From a checkpoint of a small transformer trained on Wikipedia.
Size: width 512, MLP 1344 SwiGLU, vocabulary 16384.
Architecture: RMSNorm before each block, rotary positions, no biases in attention or MLP, untied embeddings.
MLP neurons of a small language model. Each row is named by its layer, matrix (down: output weights) and neuron, and shows model dimensions 341-511. Each number is 500 + 50 x the weight over its row's rms, rounded and kept within 0 to 999. Numbers have three digits each. A neuron's up and down rows have the sign that makes its largest values positive.
A block is one neuron, or neurons of one layer that tend to fire together. Before each block is what it responds to, as a language model described it from the Wikipedia text at the highest values.

Description: Month names, year digits and end words in dates and ranges, e.g. 24 August, 1994–1996, until the late 1920s, 3 May 2025 – present.
L4.down594:473546447480503502472513473476502522497564572552399559516419432435498564485554444502502510394612409550457563582433481646492507478466453519528415469514380545449502512583474448551655488484522532581414479457544439394492532536584512578476417559507572481480562507445522481519480538508512597407430430458473460492521511513494497496546559484498414423490460486472383460504455462534420483466563456505387549493489504582484535502432548420469596487495631551534533441491454586544517549428489602466481463523517433570534470449538
L4.down879:435497501463521569523489481572478403486559406467581488597562493487434496516459455386498566480509494493502451482386531526465461482428507475429449464518554424529479457561461471536498376499548575564423486524493528485434486404464495542426544501525510446483549438522577499529495481488571499559455483580575455432551527416537491559550423480513476506583487355518492490490537565562541549416536452491484463539548488472489511442501519457513379431522554507465509507480499561476532504443490597430510463428565533440488552584583

Description: Fires on the last token completing a year, name or table cell before a break, such as the 3 in 2023, the b in Zagreb, the pipe after a goal difference.
L2.down180:536561542516528493541462565463598450495475406473520458533479481476465554437507492481478463542502495598530490499474532480507534509520383489411454473520562479490468420424549522501418442474497571560522449449415520461528488531510538562538570458553493456489493530528526498439450533550527519544586486448431497429516467554434468589551468450525486574480512471414538524490473368509454538562501501536445404518492499441554518441505495577452513353525451450543487481446599467422468475414469533517505449473519512472584507498437
L2.down873:585491455465571436473390488442445465445612442507421445415460477492506496521472489530514650579574575559496554564537444490439564468507545520451516456497498533489513507585564468518487497509507467489483472506482477499521474525468546530536425556561515422437575470505476439538407433489539400547479468522524574485529495537443448482481516454462530505485376527469481481422457560551477611489470453466467435398461484499517562468516506455511470478504557523590576488570542482491594441485510537609558514514494594463484439503456
L2.down945:454545499509461597467402523525493627579543475537432420564458613424494440466526472430555501414546507519477516517520584479463400549480568420501487532452424449449554525460538667611492459444480617502496528547439561447453499523495460506529617500469493476436478576592478529553474566457451461499549562464587472519478488546523564541566408534526539516589501422543487440547559529449591471534350530482467482497484495422416503470426446459542486526520508458495577550573492460424528490476583533444517433539475555479534539498497
L2.down1002:583515656539468613460595527452449553491500498555439515445453550520513534487585521536451415579437484489503595397480447501485446449515387532524506575525560478464501471522417560608484513449522467455547403424501505422539476537493464563500514527507448540538421411454578488532458492529404545490504583475400406506530463502499447448514513493519545567478441452457582568466408439573572456514485510555540536499570468471486528589540495435521513525532474535497530560500548484436525499503477520452484451507528512471516498428467

Description: Opening parenthesis, first digits and month names that begin birth or life dates right after a person's name, e.g. "(born 26 December", "(1773–".
L4.down700:504461440522526530507501547572451538510508589461462487477485452500468449503432487548517482511591535490430392577551519526509435509404452557571342445578512499459437494516434532388471500447585420555435441549468461515507459477493494427481411486520529560470528445461541507554463484465563431471475407541543523491510507446514514517450440509534502505467518526574502568479518501534514624603534513562543374502591528543545594526514402525501519526512428472506478504507569510497487465508547416597560489543457505522477514479510
L4.down1333:467507583505540639616461425430553475451605515566537558492483536507523506550468451558604394620537493568490604510526502483554544447472553421518420511490486547458556619504523554525551556485512455482436532512476536564457383497491504563509603572550449592485457457540520472528501612547565408574548541528533532513510519533588472470498528559421556483513448516617476424535542532549501452483475480489543472434595569516578450504445470548548581488514536486521515571505556517524568515487504535592485452555417480432533503498532

Description: Space or leading digits just before a year number in full dates, especially birth dates, such as "October 18, 1886" and "born 19|55".
L2.down77:468417503492527526474449548492531466542461510513520555544506501469451438551521533513459613452520378531454482597499479499553470450558476544531373460500418472534484546549495548532427561488546422416539461470522420486448478472432453463569490495465578607525447423555539375489493503501502568384580551537465524495432469433501496353521543495464521484536505510468454507491498517465590473449355554406433499514561460558503553447517462546484485525498545455476512473385477582571520544596497418469507499439509568451450545486503
L2.down504:447524542468502500544543578542436460482486566586511517486518477558422525548472491465482515580553551491474497544494441468529537541561475580518547444546499444427515602631501466423500480469505509503449534460410530503537441564485514512543541502439414522583477482461502494496541503494427501426504448488557520594497508520542562463557483497491444483521509487549524471615539461536491477522519544435517524469492534603582519420564500567538524550490482508358476497491437447480490501571519544496552443425471441478503484488448
L2.down1073:493456476502491391563548503404521429511533542532509525456456512568498559504517510485440528511497543488520508476563501522492593551510486571514515507464528438490517431501527457518436595472511527419571511482341410482487568479424513506558436514433435530549513572460450481472614608474504530491489425533425435461433516461540460499579463488556601521429517514543469426537519504494526601443456562495571514555461495528510463469496508376469535543499548491431480439561542427528504442601519489447500527449529498521523593370455
L2.down1227:545509480506527591552498489481491357407594464486588596456520548536530526558502462480513483445478468484440582462485616578489513557513473527555504468606583470491505526421557480524528460522534481465530475530496514438539550665554380592508395436521497511485477506542526524577551441540514592488500510457474443530526438509483557502546554522489550549473474539496453535557529521526532589508542512424558456512425521496609492469500520539561525505488508491466583396500528499484523483449565466521420515539443446425374599381476

Description: Last digit token of multi-digit numbers, mainly years in biography birth/death dates (1886 – 1973, born 1955) and table figures; occasionally the word life in Early life.
L5.down119:498472431519507450523516551606488420515438488487506512579517558585613541457556478449492546492496492503540406453553516513438458574435517546430500507449461513448511426450415415491409486496503522491487477504474473472472559512467561445516474523505609490455535504564472514397619527612544482530486592568442503495413490461460493529524519509520495515471429553471483493538510536477483536491441476551501432547539419630571464546459575561465424570483492484467485502531481451536459562445488403525464501516456481503452526468500
L5.down253:486463454439549526513483416471534551436594516510515387481541511503565560443458485548574491481593540520555478543433508488620493498531481441455436512424474495440538484628498588536566474491426596584525512444529481474517490550519429472518463477452412516500496503468534481535547467498530482562534485474479529460511494493437480443476502433458445504561503481519490501516510498514490428468500614488448413492482422546457501487493455504484540434433519526517548461405437644525524598501613468470430512483476453509532487578535
L5.down473:510546531592493536505416484567432474594452467420557546518510452513478466480445366590468454492517476425418403513478519573470514513520408426524454557443461518569457500520505485495470550493516489535558466543452534543482577526417482471446433426475481462525471574500518560510473545492489458482483587518466582638510482504491475387445418495553480417515520575503568527514520471497467531522415704517420527463541510492490483416524499516504565526474512453489491516438537517560445537475501456559407547518466496463511554557467
L5.down548:487549481500495436500454526524530619472509480442502458508447525522562456453492565539526529524527471526462588476447511502421461482511462549591470566471607500494539427530479489430543499511623469438513492504452344486438457527515598528455529422458599492481463573586492554425500502526542548492572499494597452527539493539500587545524482514486517492546562484512425421444491495519501477470535511610467495353562539532570557595525501502531534595582484537433457437460568493454512598556488454485466390439596410506524542534461
L5.down599:425481423509499630476474464450476525539428509482490501516485607412515540414473453512535519489509494488501487510508535541544507511527472523518493587546607436527476457476586512561523430481495527507498529637462507488462548460430538539512552485529478419510460454587500519554514525492508506624418550550518523464466504510520476542463522511523424497571460526402512461436508469520448479457553437386508524541469446493520432545504475484550464456466523520516478435488557486581454447467508572535501449459515467481613509477553
L5.down607:577526494533514491581581503413507498416486479566504458373499505452438448559490448547519566518451493483503509484554569473525532526519514547429482484520497496505508458551567464476420440397466530485440583545417484542567543507523432510590474476481549449462440526548562474491398433466529465541505481474595479479471617457541470443478535495566583579423466444492451520533443520529524555479547434501531524455486444523540501429567495501505493473466556504510494528548407600532504473466532542560448565570537446474521405431432
L5.down817:526503548504496568539530544515546553423476492583562527497466510523573469464483416406377461534582451434501525503612471604616558553497562540580590591457501518409410561416473479451519498478503465499477505498515557446569494481451535471450414503460477403428507505388547517482450436501501528467503452577551470436469447489553538514524492411423484575411551511524464478495552614562500551537492574484550452495515501556489550506459464473375485497485571527454559489489455555490574535474517516457550386416533556474519446522455
L5.down1207:533528459534423589498518482539490490434564488495544470572509506486494437505640514532516527416432468471487606526439520476556524548538571476602431491515471486520407461514474517476430547489565495590428478414465538464649472495542542529544479534398544421587484565438512499381404458505528502502540535484462511522447581517472437517460488563517543430457425531578428510461498455567460467524515504442519428427479504492506591597513463502414470526528538469517405531465508570499553516436514556475471481419521467463468539444501